Part of a small language model's weights: 4 heads of 64, 15.7M parameters.
MLP neurons of a small language model. Each row is named by its layer, matrix (gate and up: input weights; down: output weights) and neuron, and shows model dimensions 128-223. Each number is 128 + 32 x the weight over its row's rms, rounded and kept within 0 to 255. A neuron's up and down rows have the sign that makes its largest values positive.
After each neuron's rows, "fires after" lists the tokens most often just before its 100 highest values on Wikipedia text that the model never trained on. A number after a token or word is its count.

L8.gate197 [107 102 109 130 123 168  96  93 151  89 127 107 167 132 136 121 111 147 122 177 125 149 106 159  81 123  71 138  92 110  74  64 180 162 147 103 153 117 120 149 146 127 126 134 155 191 126 129 104 128 140 121 123 136 107  45 156 132 163 100 142 180 136 152 155 103 150 111 167 125 189 152 162 116 132 112 127 110 147  97 106 192 147  89 118 122 136 136 124 160  86 146 102  82 123  89]
L8.up197 [ 72 125 112 132  98 155  77  94 196  98 148 166 108 122 129 112 153 110 171 149 171 145 119 144 102  77  92  52  86 148  99 101 232 145 172 147  69  88 134 135  88 164 128 160 108 184 121 192 144 116 161 147 169 126 103 119  73 155 124 111 189  73 120 126  93  92 165 151 151 136 127 161 146 163 158  88 101 176 149 142 122 176 122 164 168 140 117 177 127 126 131 131  74 155 110  97]
L8.down197 [140 107 115 156  92  85 185  58 126 121 113 178 177 141 117 116 133 138 180 171 125 137 104 133 120 112 138  90 148  65 161 106 144  95 211 120  66 148 118 103 106  91  71 124 137 140 143 166 149 115  83 119 159 163 110 103 163 119 133 101 159 132 122 139 110 122 163  95 185  98 166 118 135 110 163 187 132  62 124 170 171 188  86 111 101 151 133 127 142 157 110 113  77 139 152 137]
fires after: "1" 50, "0" 12, "2" 7

L5.gate229 [152 117 105 169 146  74 109 125 104 152 137 218 181 111 102 107 160 158 113 157 188 127  80 139 122 136 143 130 150 171 126 165 126 154 153 115 138 145 108 124 130 102 134 150 103 150 138 110 164 116 167 102  73  90 117 146 159 115 178 108 180 141 101 113 127 156  67 170  87 161 135  75 137 119 111 120 120  37 105 124 112  87 117  97  76  89 144  76 140 136  61 123 127 135 123 124]
L5.up229 [ 86 130 145 145 141 114 122 148 149 164  87 141 162 159 134 101 167 175 170 127 117 117 113 161 134 105 151 125 154 130 139 147 152 171 167 153 126 135  81 163 167 164 120 129 136 180 131 128 121 132 125  91 109 135 130 124 149 134  75 141 137 119 107 104  75 119  86 130 183 164 161  96 130 124  94 133  71 108  78 167 155 115 117 168  81 175 171 110 128 175  90 117 159  40 101 145]
L5.down229 [136 164 132 153 161 114 165 145  45 171 180 100 154 147 175  26  72 166  98  92 106 114 112 103 117 129 113 179  97 162  75 104 115 106 109 144 138 112  97  82  77  61 110 158  69 171 147  78 103  78  86 174 109 176  69 135 127 151 139 138 165 132 105 174 124 177 184 105 132  85 162  45 156 115 113 128 142 183 124 166  65 149 151 112 170 157 125  99 143 116 120  78 138 159 178 122]
fires after: "0" 32, "1" 26, " |" 9, "2" 5, "5" 4, "3" 4

L4.gate868 [119 154  69 106  73 111 123 145 150 166 115 154 126 118 141 186 138 133 106 151 144  70 122 115  98 135 106  88  80 122 187 143 121 103  41 137  96 119 139 154 146  98 117 171 105 126 159  89 142 188 130 126 168 139 173 160 126 124 173 187 157  51  92 146 135  98 185 177 118  88 153  67 163 139 105 109 115 146  87 151 158  86 154 130 177 162 124 137 184 145  81 128  89 119 102  72]
L4.up868 [133 123 111  94 101  88 104 176 137 133 165 165 128  70 107 157 155 142 199  55 130 133 119 150  90  99 117 141 152  81  89  95  99 164  94 184 104 125 131 112 141 125 125  74 139 155 133 112 148 137  96 139 123  89  89 124  95 139 128 123  68 109 142 117 149 133 142  82  96 184 151 145 110 213 122 150 109 133 120 127 154 103 101 115  98  93  99  81 160 113 180 149 137 208 202 148]
L4.down868 [134 134 146 115 104 165 163 138 138  72 116 115 120 168 189 146 130 134 148  57 117  79 119 132 146 115  93 131 162  94  55 156  60 138 163 148 102 101 160 117  96 156  90 116 107  73 178 139 144 131  67 141  77  94  67 158  95 126 124 103 172 174  75 128  74 154 129 124 188 112 115 123 117 127 120 121 125 117 171 157 127 160  86 124 162 126 185 164 114 188 134  97 178 100 103 127]
fires after: "1" 61, "2" 6

L2.gate662 [110 159 133 141 150 110  97 153 125 158 116 125 107  98 176 128 130 131  92 132 149 143  88 104  98  98 180 205 109  94  47  82  89 113 120 139 124 184 187  69 127  85 146 122  74 153 108 140 176 114 170 139 139 141  90 188  95 171 114  75 166  84  96 133 140  90 103 148 153 172 143 163 139 160 138 100 127 141 111 108 124 152 103 137 108  55 129 136  87 113 107 171  92  98 156 134]
L2.up662 [120 166  60 128 121 126 105 125 126 157 133 144  71 153 148  91 143 124 120 127 154 187  39 141 137 103 148 161 152 128  95 138  79  92 149 101 118 125 219  79 167  96  72 158  92 148 144 157  87 145 145 153 160  76 131 148 128 161 139 127  89 124  75 145 139 126  94  97 164 160 162  95  91 119 181 119 105 150  98 149 124 158 125 123 180 142 147  63 129 124 116 142 139 158 145 121]
L2.down662 [118 116  87 138  97 121 104 180  70 171 115 124 149 166 124  84 138 153 121 144 110 107 106  86 134  89 129 125 152 115  94  71 144  96  65 151  52 154 198 108 143 114 124 147 108 118 144 152 166 112 106 122 158  47  96 155 129 176 190 181 109 162 106 178 123 106 138 129 161 125 169 150 111 101 152 148 195 148 174 120 111 144 167 198 133 154 121 103  98 191 163 154  88 125 109 116]
fires after: "2" 60, "1" 40

L4.gate809 [192 130  88 107 146  98 162 176 154  78 116 121 135 119 170 162 102 132  74  79 193 143  64 130 167 133 139 135  92 115 134 171 125 121 144 166 118 146 116  69  92 154 155 149 179 130  88 116 143  81 151 127 130 130 188 126 130 119 124 103 143 146 173 133 155 115 138 171 136 115 124 164 191 143 100 154  94 119 140 131 151 131  94 129  94 101  57 155 114 110  80  96  83 131  91 186]
L4.up809 [173 125 142 150 152 126 116 141 141  93 124  97 124 133 114 123 140 106 101 170  91 144  95 103 132 162 163 139 124 176 122 169  90 114  73  61 133 189 110 145 170 115  97 189  96 100 104 130 143 148 142 125 113 155  83 123  71 147 160 130 150 120  72 151 166 172 132 139  50 188 116 114  94  91 147 166 155 147 177 141 146 137 125 114 173 119 201  85 140 138 154 103 124 137 131 113]
L4.down809 [155 137 170 162 130 156 152 215  92 210 139 109 151  99 133  56 185 106 119 107 131  99 129 120  91 128 107 146 125 135 157 163 164 125 146 170 185 103 106 159 115 121 112 166 120 150 132 161 124 108 117 130 135  88 162 113  89 105 106 156 127 119 140 145 194  80 181 157 141 124 183 139 116 138  57  82 102 159 131  97 111 146 162 110 182 182 106  98 172 135 120 117 149 108 171 170]
fires after: " the" 22, " of" 21, " in" 9, " W" 6, " B" 5

L4.gate430 [131 109  96  91 169  82 146 133 182 163 118 142  99 124 128 179 116 177 128 127 153 121  76  89  79 120 126 108 150 111  99 148 109  75 118 135 144  73 128 132 134 137  78 121  94  79 153 137  83  93 105 111 139  78 112 168 102 157 102 109 140  61 131  97  76 132 134 123 121 165 162 170 178 206 149 116 129  75 138 168 110 145 127 125  99 171 134 126 128 108 163 132 100 147 121 145]
L4.up430 [ 55 115  66 108 154 132 148 124 156 173 119 149  61 125 137 125 118 224 143  92 111 110  77  59  92  96 145  86 184  85 110  90 142 114 153  96 158 127 144  90  77 164  62 141  80  44 148  93 116 173  97 110 130 108  97 175  96 186 100  88 172 100 150 128 148 106 143 150 129 178 123 114  93 164 107 148  79 146 181 141 123  98 149 163 111 120 197 107 104 171 137 141 102 120 107 145]
L4.down430 [145 146 141 151  98 100 110 118  98 121 163 143 115 117 146 146 143 140 168 127  95 156 142 147 100 168  92 162 147 105  95 151  94 159 137 139 165 142 139 101 107 164  78 129 119  82 117 119 161 134 120 116  99 131 112 149 120 148 137 144 135 154 180 144 114 106  81 111 130 104 134 172 135 118 132  78 124  84 149 134 186  47 135 133 129 150 118 160 100  87 137 129 118 172 138 148]
fires after: "1" 66, " " 25, " on" 5

L8.gate887 [151 164  52  78 175 150 127 174 170 106  88 161  97 113 118 183 152 147 150 111 108 102 157  91 146 136  91 125  91 120  51 101 129 133 166 126 143 163 152 109  94 128 148 122 122 148  57 151 106 130 114  89 142 181 173 127 124 162 169 166 102 124 137 127 182 113 189  89 140  99  47 101 178 106 136  98 123 116 131 123  69 174 120  94 223 157  90 134 128 134 100  86 115 127 142 139]
L8.up887 [ 96 149 208 129 167 149 151 162 164 195 114 111 158 121 143 131 124 117 147 136 156 150 172  72 139 112 113 185 178 166 121 209  96 168 107 140 173 103 112 118  73 115 122 145 149 150 134 110  48 120 139 131 143 102 135 126  75 135  82 148  92  91 154 106 177 175 125  95 119 122 101  76 145 152  79 157  80 149 136 110 163 181 129 116 129  92 112 149 203  63 126 147 115 137 142  89]
L8.down887 [131 174 187  86 155 109 158 190 117 166 135 175 124 143  74 127  96 141 111 102 171 158 102  78 102 165 138  78 169 150 141 114 154 127  80 136 144 155  98 175 143 158 139  83 118  91 148 140 141 140 154 154 156  95 198 138 145 158 162 180 119 114 131 151 157 143  96  78 139 164 117 140  34 124 110 113 108 125 133 197 122 123 152  89 120 145 135 161 164  93  77 153 115 130 155 125]
fires after: "\n" 63, "==" 7

L2.gate161 [147 145  62  92 156 162  60 154 124 159 168 141 117  66 140 157  81 194 101 115 184 130 153 132  99 112 143 122 104 150 122 104 138 136 113 129 147  66 183 140  96 126  79 141 116 171 197 139 179 137 172 139 119 187 113 164 106 117 131 123 155  89 133  94 109 110 147 116 173  88 104 125 109 170 183 116 116 134 169  83 141 119 158 165 164 153 128 120 120 138 122  91 154 151 174 128]
L2.up161 [142 109 123  81 111 132 201 195 134 215  75 158 115 161 152 112 160 131  80  56 106 106  76 148 117 118 162 183 138 187 152  98 105  96 109  98 134 100 103 134  88 118 125 141 152 142  25 162  93 136 175 121 147  93 143 167 156 107 108 127 156 199 113 131 126 139 150 125 120 134 100 125 139 122 132  61 147 120 126 138 150 154  92 117 147  93 124 165 142 113 114 146 103 127 105 105]
L2.down161 [134 222 147  89 119 144  79 135 115  90 142 149 105   0 153 146  87 116 104  82 196 154 112 170 130  94 173 124 195 129 123  89 115 168  95 137 197 126 146 148 152 122 130 111 118 189 126 136 190 151 102 145 148 180 123 136 128 176 197 176 132 111 130 130 117 116 150 104 128 149 133 161  94 138 147 156 157  87 185  99 112 165 133 114 102 143 146 114 146 172 175  83 130 135 135  87]
fires after: "\n" 39, " =" 9, "approx" 4

L5.gate610 [103 142  93 148  99 156 113 119 173  45 121 121  88  89 136 126 183 167 160  72 120 113 137 120 115 138 130 180 156 172  92  73 124 166 125 119 153 126 163  94  86 123 122  59 119 120  91 100 154 116 141 107 144  91 139 122 130 170 136 131  26  97  85 128 104 107  62 143  66 115  95 147 165 120 151 104 136 122 142 166 116 175 112 173 115 107 120 132 104 117  88 133  61 169 149 131]
L5.up610 [128 105 176 129  86  87 183 131 106 138 116 169 103 116 105  97 148  88 189  96 148 127 101 114 132 139 181 124 106 159 113 159 125 184 182 134  98  72 122 129  93 105 132  73 145 164 135 134 151  79 147 177 162 185  69 163 164 147 125 135 156 138 109 132 157 171 119 148 127 136  76 143 109 125 139  92 115 110  80 186 135 156 119 137  72 195 150 125 133 103 131 105  83 117 102 123]
L5.down610 [111 148 118 171  76 114  80 158 178 107 125 183 168 122 115  54 153 158 126 109 148 143 126  87  89 105 156 148 159 114 137  93 107 127 156 139 147 129  88  97 103 156 206 145 146  98 133 150 100 100 176 123 141 113 139 169  93 168 148 185 137 105 175 197  86 130 123 139 125  81  46 129 108  95 123 153 146 117 102 195 100 125 132 106 102 145  91 128 105 104 136 145  68 137  81 141]
fires after: "\n" 79, "s" 7

L8.gate357 [ 93 155 169 132  92 185 144  96 170  43 135 145 184 160 190  76 139 134 121 161 140 162 152 149 117 125 129  87  95 136 117 164 124 153 149 109 144  99 194 105 110 161 159 157 175 141 109 163 173 168 106 161 149 111 151 177  90 119 137 128 146 143 128 132 121 151 158 104 107 107 130 119 126 106 107 119 108 141 154  81  98 111 108 139  94 108  72 103 162 137 158  94  67 120 148   4]
L8.up357 [ 87 131  98 117 123 161  90 142  81  88 126 117 125 138 125 111 198 199 104  73 181 144 129 125 113 100 125 143 137  89  93 156 132 111  99 144  44  89  97 200 165  80 134 180 122 134  93 101 127 136 137 123 123 151 172  96 130 132 169 101 137 143 175 124  70 102 168 117 144  79 110 176 169 152  85 111 124 112 166  71 154 143  97 141 151  88 149 156 153 104 129 109 108 139  81  90]
L8.down357 [111 139  95 113 160  82 122 169 124 193  92 108 138 172 151 174 175 149 147 143 112 178 208 124 134  73 109 175  78 227 123 192  98 116  44 129  62 145 115 127 155 159 159 153 141 120 143 167 150 148 100 172 131 103 133  64  96 182  77 102 160 142  96  81 143 165 127 115  82 121 107 101 133 174 133 196 119 117 169 145  69 133 105 146 160 191 115 126 113 136 166 124  97 160 135 110]
fires after: "0" 37, "4" 10, "2" 10, "1" 8, "5" 6

L4.gate182 [128 201 145  72 100 112 147 130 161 122 186 114 130 116 175 110 141 151 126 150 153 117  58 167 109 133  38 126  86 124  98 137  96  97  92 146  66 123 100 118 131 148 139  94  75 178 105 138 151 186 154 174 100  63 139 118 160 115  86 149 102 180  80 122 145 188  99 106 149 123 141 145 119 183 121 122 140 169 163  73 142 106  71 134 137  82 116 176 141  56 108 168 102 127  76  46]
L4.up182 [111 164 146 141 132  62 142 133 115 101 166 102 149  71 131 152  75 168  97 185  82  82 127 106 125  88 112  66  90  98  87 112 100 118 119 158  73 153 163  76  54 132 172  36 161 122 139  99 135 125 137 105 130 169 198 104  88 163  90 133 119 129  90 170  72 150  60 106 112 207 147 120 120 152 152 110 101 107 163 132 130 149 134 119 126 121 113 149 123  94 108  80 152 129 155 123]
L4.down182 [154  69 140 170 110  84 116 116 138 150 184 110 148 146  82 222 150  77 133 167 153 159 107 141 184 161 144 124 146 101  86 152  78 120  99 128 103 149 130 119 112 129 202 111 119 132 186 152 138 140 127 135 150 144  92  97 144  96  98 152  97 155 128  59 122 150  90 102 154 146 138 136 176  86 198 111  76 111  90  94  96  63  82  96 150 143 117 121 163  83 103  97 127 137  99  69]
fires after: " in" 44, " the" 10, " In" 10, "In" 7, " of" 6, "," 4

L5.gate821 [152  34 142 138 138 163 146 154 103 134 137 101 154 162 172  86 116 121 110 134 156 136 131 153 129 167 140  85 134 128 114  72 172 143 149 150 197 124  96  84 102 124 118 173 105 134  68 140 133 150 125 114 130  95 153 137  94 118 114 139 125 160 190 148 112 155 136  74 131  83 175 135 161  92  61 203 102  66 106 115  94 110 124 116 133  93  93  93 120  81  85  98  41 110 127  91]
L5.up821 [ 67 134 129 150 150 112 108 110 154 171 154 136 117  93 168 142 189 167 131 166 125 127 143 166 153  92 122 205 117  92 110 142 167 111 181  78 104  86 131  97 115  97 150  98 119 119 157 119 182 163 178  96 124 105 108  95 144 148 168 157 144 119 162 103 119 176 101 103 213 135 170 183 158 145 116 172 113  77 119 110  84 129 122 109  91 153 156 106 138 134  96  47 134 155  65 120]
L5.down821 [111 122 125 155 152 124 119  96 136 152 166 164 180 130 105  98 147 178 158 134 169 128 117 118 141  89 129 135 151 169 118 106 120  83 120 141 146 174 105  99  66 110  93 134 147 105  83 171 135 135  87  88 127 114 100 142 177 137 123 112 119 174 149 133  95 130 121  89 101  87 184 154 158 147 112 111 120 100 108 164 130 160 101 106 180 155 111 108 109 127 101 103 128 121 114 112]
fires after: "0" 88

L5.gate1019 [190 123 139   2 142 126 103  91 125 140  98 151  82 149 112 142 138 109 104 134  71  97 114 164 130 126  95 125 133 116 137 100 101 102 153 128  74 173 177 115 127 132 157 113 144 151 114 147 130 112 139 137 181 178 141  80 129 112 226 101 126 135 150  72  72 127 163 161 129 158 122 128 170 141 195 159 129 144 172 156  84 165  98  90 152 135 178 125 144  88 160 139  76  70 175 117]
L5.up1019 [185  95  85 100  96 126 119 130 159 144 126 141 130 137 101 116 144 131 175 130 119  99 135 121  95 115 116 132 103 173 178 186 114 141 166 118  98 119  74 141 111 169 153 192 148 137 150 132 133  91  60 154 149 133  99 132 153  93 133 191  80 113  97 115 106 133 122 150 139 124 140 179 140 107 108 159 100 103  99  74 179 174 133 104 116 127 167 125 189 121 141 126  80  73 131 120]
L5.down1019 [150 134  84  16  75 113  60 119 101 143 166 157 191 111 136 216 176  75 100 142 136 115 162  91 115 127 140 173 114 155 141  94 103 136 116 177 154 130 145 142 171  88  91 141 165 118 162 129 124 140 102 166 178  93 113 152 138 144 165 130 126 137 118 162 133 119  86  87 127 119 121 129 108  96 157 127 200 142 167 174 109 137 134 124  56 158 111 155 137 139 122  84 151 143 108 154]
fires after: "\n" 58, "." 40

L2.gate441 [129 112 155  91  83  60  69  87 133 166 201  88 132 108 120 185  96 173 162 176 130 130 126 171 121 117 161  91 214 142  60  99 169 160 133 115 134 130 125  94 147 148 162 101 159 107 113  61  94 106 135 123 147 153 144 124 108 185 145 134 125  83 149 125 126 126 114 126 108 133 100 141 147 140 149 120 160 130 131 150  96  52 108  94 106 235 155  93 134 164 108 157 126 162 114 162]
L2.up441 [131 146 140 110 118  97  79  73 120  60 157  92 120  81 149 125  41 121 119 121  86 128 114 136 164 126  72 106 148 144  77 185 143 143 172 140 120  98 147  91  86 100 110 152  91  94 165  85 145 102 177 107 185 115 112 114  91 117 117 126 129  82 128  87 107 140 137 122 153 142 123 101 120 144  90 106 171 154  40 118 127 173 103 115  78 141 118 112 150 153 126 158 179  87 132 112]
L2.down441 [151 127 187 174 113 104 101 162 156  69 101 116  73 127  62  77 103 104 146 134 165 183 144 114 160 155 108  95 155 147 148 143 179 145 138 149 203 164 124 185 135  85 130  93 106 136 137 140  72 137 126 138 112  60 120  62 100 128 125 115 144 123  94  98 167 133 133  88 100  89 161  94 181 104  97 143 192 162 164 143 134 206 135 142 124  73 127  95 147 131  84  85  85 117 127 130]
fires after: " |" 31, "|" 16, " " 4, "0" 4, " the" 4, " Total" 4

L2.gate787 [123 235 139  88 115 151  88 106 128 169 132 157  95  77 118 151 125 112 138 114  83 131 139 145 117 148 156  84 118 150 128 160 146  91 146  90 146 188 145 108  99 111 114 119  81 139 132 127  77 124 143 114 127 157  80 134 107 153 139 109 159  75 198 159  98 127  95 135 191 123 109 121 131 142 136 167 145  81 125  87 108 161  78 153 146  94 173 103 157 164 147 140 161  87 122 154]
L2.up787 [ 95 134  96 137 146 137  99 102  64 177 142 191  79 115 127 105  95 157 174 139  77 153 113 192 105 115 181 103 168 131 103 154 122 142 169 119 132 147  62 160  87  85 118 146 114 118 124 177 135 163 124  90 166 155 122  77  78 140 147 160 125 128 118  83 139 132  92 143 132 120 124 129 125  97 133 155 102 117 125 158 122  90 149 114 234 140 137 175 148 196 110 121 164  97  92 124]
L2.down787 [125 174  85 183 118 132  46 148 146 159 145 127 146 152 127 140 143 157 125 137 112 105 102 167 173 114 149 198 144  76  93 149 156  86  97 124  46  95 124 165  91 118 130 147 121 142 110 148  90 160 113  91 180  79 126 156 141  47 129 147  91 156 171 129 187 155 147  86  50 150 142 153 120 161  88 101 166 126 158  97 167  95 216 184 117 154  62 140 130 118 120  87  78 167  76  84]
fires after: "2" 42, "1" 8, " A" 6, "li" 5

L4.gate449 [125  38  94 118 146 121 148 164  44 104 120 135 163 109 133 143  49 108  84 118  97 129 165 113 136 125  59 104 125 149  99 172 112 156 103 117  92 160 101 160 182 164 158 123  96 144 152  93 122 160  93 108 134 156 150 110 139 157 157 125 179 181  93 155 183 179 141 105 113  91 159 189 137 125 119 102 160 128 102 132 174 129 147 118 102  47 104  97  86 196  79 148 174 114 114 139]
L4.up449 [147 138 129 143 128 102 110  93 164 119  76  74  93 144 144 139 128 134  77 121  92 149  81 139  80 112  54 130 134 150 117 132  93 142 188 168 179 109 115  85 165 130  99 125 122 185  97 174 124 103 176 121 131 123  46 107 148  98 141  80 159 111 105 122 123  71  57 110 158 170  78 102 105 137 143 124 131 101  82 166 132 105  68 137 139 106 116 142  98 141 107 173  93 107 118 105]
L4.down449 [142  87 130 120 140 133  77 125  39  78 127 139  76 146 116 130  81 127 178 140 119 142 135 120  54  88 205 126 161 149 124  95 159 155 120  99 128 143 103  95 170  42 141  80 133 104 125  86  90 102 162 151  77 158  81  93 165 162 146 111 156 162 113 164 154 138 109  93 127 122  70 138 192 163 146 134 111 116 135 123 116 127 113 133 117  86 197 134 111 186 159  44 141 128 150  86]
fires after: " the" 42, " The" 8, " of" 5

L4.gate933 [136 133 135 130  89  94 187 151 135 153 119 118 111  98 168 104 150 108 117 125  96 178  99 140 158 126 142 128 100 127 132  85 129  55  37 166  98 116 145 131  96 101 115 142 107 128 169  62 159 114  89 103 179 115 140 139 191 114  90 125 134  97 145 164 107 158  97 143 132 227 116 117 144 121 179 149 160 123  99 179 152 110 151 108  72 106 152 140 129 187 126  91  60 132 173 143]
L4.up933 [107 127 141 104 122 104  86 133  41 104 129 157 156 120  92  99 177 104 139  99 108 130 165 148 155  72 178 116 141  95  87 102 151 104 145 121 142 142 183  75  74 159  93 187 112 111  81 106 143 121 142  76 129 135 105 114 107 183  78 127 154 166 178 113 139  93 111  76 212 120 100  86 116 171 136 160  76 123  82 119 148 144 142 119 125 116  92 125 106  90 123 132 142 157 149 140]
L4.down933 [ 85 155 123 121 107 100 106 167 110 107  93 136  85 146 165 115 176 160 138 110 103 119 129 147 137  47 121 117 114 137  98 177 147 101  80 143  60 139 152  74  85 168 121 168 155 140 168 159  98 222  89  98 132  97  99 126 132 132 122  86  76 153 137 105 103 144 162  92 146 100 112 141  72 130 144 168 131 166 159 163 133 122 128 133  57 162 124 170 183 181  75 117  76 116  91  99]
fires after: "2" 99

L5.gate713 [145 128 113 115 173  98 160 125 142 122  95 156 139 119 111  99 144 140 107 150 137 134  77 139 174 117 122 126 116 118 137 168 168  62 128 191 125 199  50 109 138 178 108 145 181  96 115 154  72 101 125  41 152 112 182  74 125 158 133 147 112 106  98  99 118 166  57 141  36 126 103 122 145 124 156  80  92  96 106  89 117 108 113 141 121 149 108 162 165  87 102 100 166 171 117 131]
L5.up713 [153 125 135 139 118 186 135 152  62 102 148 186 136 143 198  98 131 114 161 114  88 114  45  88 110  64 118  85 134  77  47 137 114 125 121 181  66 140 151 151 121  89  84 122 155 149 109 138 123 166 142 135 117 126 115 114 101 130 142 160 143 140  99 105 192 191 123  96 176 177 106 125 121 139 104 102 189 205 161 142  87 134 158  92 104  99 155 138 171 103 134 132 172 120 161 107]
L5.down713 [124 131 144 160  79 130  69 184  95 129 134 100 123  90 130 139 134 109 129 194 134  91 179 135  95 101 161 119 150 117 104 168 125 131 107 156 152 136  99 137 102 138  93 109  84 171 156 115  91  72 122 126  65 129 117 141  85 132 127 204 116  61 130  77 157 165  75 103 135  70 135 107 192 109 147  65 130  88 134 117 130 105 162  97  76 134 117 118 149  63 141  95 105 146  95  55]
fires after: "1" 38, " the" 22, " against" 5, " " 5, " in" 5

L4.gate110 [ 94 138 106  68 171 189 112 107 112 147 127 146 149 105 136 174 139 141 116 149  93  97 180 138 126  68 109 119 161  52 142 136 137 125 104 104 188 112 147 124 117 123 164  93 100 120  84 157 165 135  95 150 148  96 143 100  71 160 158  95 171 203 129  76 146 139 207 139 172 109 100 131 150 141 125 132 150 120  95 151 108 123 212 168 100  90 133 115  85  85 122 158 170  79 136 146]
L4.up110 [105  94 145  98  89  96  74  96 144 110  73 120 134 154 147 147 107 192  85 173 117 118  51 115 121 166 119 145 185  86  98  94  80 122 140  57 145 151 162 122 152 111 131 138 155 166  48 155 104 162 121 156 146  92 155  78 168 125 154 119  72 120 129 147 157  71 185 121 126 105 126 112 175 119 177 143 120 112 159  96 197 108  94 126 128 176 142  98 183 133 165 112 137 134  92 171]
L4.down110 [101 112 116 102 163 127  97 170  64  90 146 143  95 156 123 127  79 204  62 140 189  57 149 132 136 166 116 161 115 137  90  78  90 140  85 105 190 160 172  99 110 109 149 106 126 100 103 163  98  83 135 236 105 156 160  79 137 105 131 126 121 140  88 110 194 101 147 113 133 157 124  98 179 141  69 154 132 130  91 106  90 105 112 126 139 136 136 122 164  99 179 135 118 113  87 102]
fires after: " |" 40, "|" 8, " the" 7, ";" 6, " a" 5

L5.gate318 [160  88 158 150 154 131 143 124 141 106 135 150 160 185 121  74 141 139 123 131  61 255 128 144  89 199 127 102 110 159 130 195 127 163 130 107 165 149 157 114  86  82 147  92 121  43 116  62  73 118  86  74 157 122  98 167 138 149 122 117 172 128 110 123  70 142 136 135 127 160 112 177 168 112 113 102 191  99 190 135 156 137 116 188 143  96 160 124 134 109 151 124 140 163  54 150]
L5.up318 [111 110 187  90  54 115 164 149 159 100 145 124 132  88  93  61 120  57 125 134 143 110 114 101 109 175 148 155 154 141 155 145 188  83 164  82 149  98 103 162  84 168 175 148 100 119 105 184  73 137  70 100 205 120 105 113 138 166 135 116  64 114 166 118  98 113 134 104 147 120 132 139 128 154 149 103 127  87 114 140  68 140 127 135  76  59 141 219  79 104 100 143 148 142  88 109]
L5.down318 [136 152 133 140 118 136 118 115  93 136  73 101 108 164 137 172 142 105 180 115 174 149 103  79 123 110 161  98  63 113 101 124 112 111  75 131 147 159 119  97 146 144 119 122 131  97 140  80 113 160 202 107 122 103  57 143 135 120 153  77 152 168 156 195 117 106  90 135  82 154 164 193 181 146 126 142 112 137 132 125 147 157 138 159 130 112 151 129 127 154 136 123 134 219  68 147]
fires after: " the" 48, " an" 5, " his" 5, "able" 4, " The" 4

L4.gate160 [141 113 142 109 138 143 112 155 161 195  53 102 184 141 132  93 156  94 109 130 138 121 150 150  99 110 144 183 106  90 112 158  77 120 112 144  86  82 130 151 115 117 128  94 134 146 145 170 148 138 108 144 141  87 180 151 151  69 196 110 124  73 156  96 140  85 130 127 151 170 150 121 205 113 163 112 104 101 165  93 141 158 152 175  96 145 140 126 169 172  71 162  79 170 135 154]
L4.up160 [165 123 127  99 104 124 164 126 131 135 125 135 145 136 164 157 144 148  95  90 205  88  92  97  73 137 148 105 127 132 134 132 112 113 131 149 170 127 110 122  40 196 152 117 180 138  90 111 104  95 119  96 108 129  91 126 105 127 160 124  70 102 143 126 114 149 134 145 127 135 145 138 148 108 149  94 181  98 178 162 167 132 102 142 110  90 113 157 145 103 101  56  67 141 135 105]
L4.down160 [145 111 119 114  77 114 108 152 183 158 110 120 114 118  75 119 132  91 128 162 133 167 187  79 132 141 134 160 148 100 106 137 146 112  99  91 125  81  81 129 135 176 115  96 174 144 131 149 141 180  76 107 129 103 112 123 125 137 161 205 154 118 122 151 177 161 120 107  81  90 175 114  81 183  85 105 165 146 120 158 112 114 155 156  96 118 158 114 207 120  88 120  68 152  94 151]
fires after: "." 32, "\n" 18, "," 13, " " 6, " followed" 5, " de" 4

L4.gate924 [147 134 186 131 136 126 112 126 136  45  93 110 120 127 156 185  98 213 163 151 148 169 143 149 111 157 106 152 107 117  68  84 188 169 121 131 102 112 135 100 175 106 144 217 137 190  75 149 123 127 153 154 170 133 196 144  98  90 127 154 115 139 159 167  94 130 160 145 130  36 114 142 160 140 104 193 128 156 181 153 112 149 162 133 121 123  56 118 160 167 116  93 134 190 109  80]
L4.up924 [ 65 106  92 156 116 145 176 131  86 174 120  89 127 207  74  98 117 147 164 134 102 151  81  63  99 192 120  99 150 113  93 128 127 163  87  96 124 116 141 113 115 105 153 122 104 156 119 141 111 152 143 144 112 120  49 129 126 131 111 156 109 121 159 139  69  75 140 160 185 113  91 144 110 134 133 158 118 140 153 126 165  62  91 156 129 143 117 116 140 147 160 190 141 111 126  95]
L4.down924 [ 92 109 116 132 151 137 159  74 138 129 121 127 192 147  92 128 116 132 132 157 143 152 121 113 102 126 140 124 128 153 160  78 148 109 154  78 108 132  58  81  39 157 129 152 130 139 122 133 115 136 150 131 158 138 140 109 104  91 118 159 142 155 130 112 124 147 191 110  87  73 133 111 184 121 126  65 183 156 146 130 155 153 134 123 176  99 151  98 111 133  69 134  81 111 121  77]
fires after: " " 60, "0" 7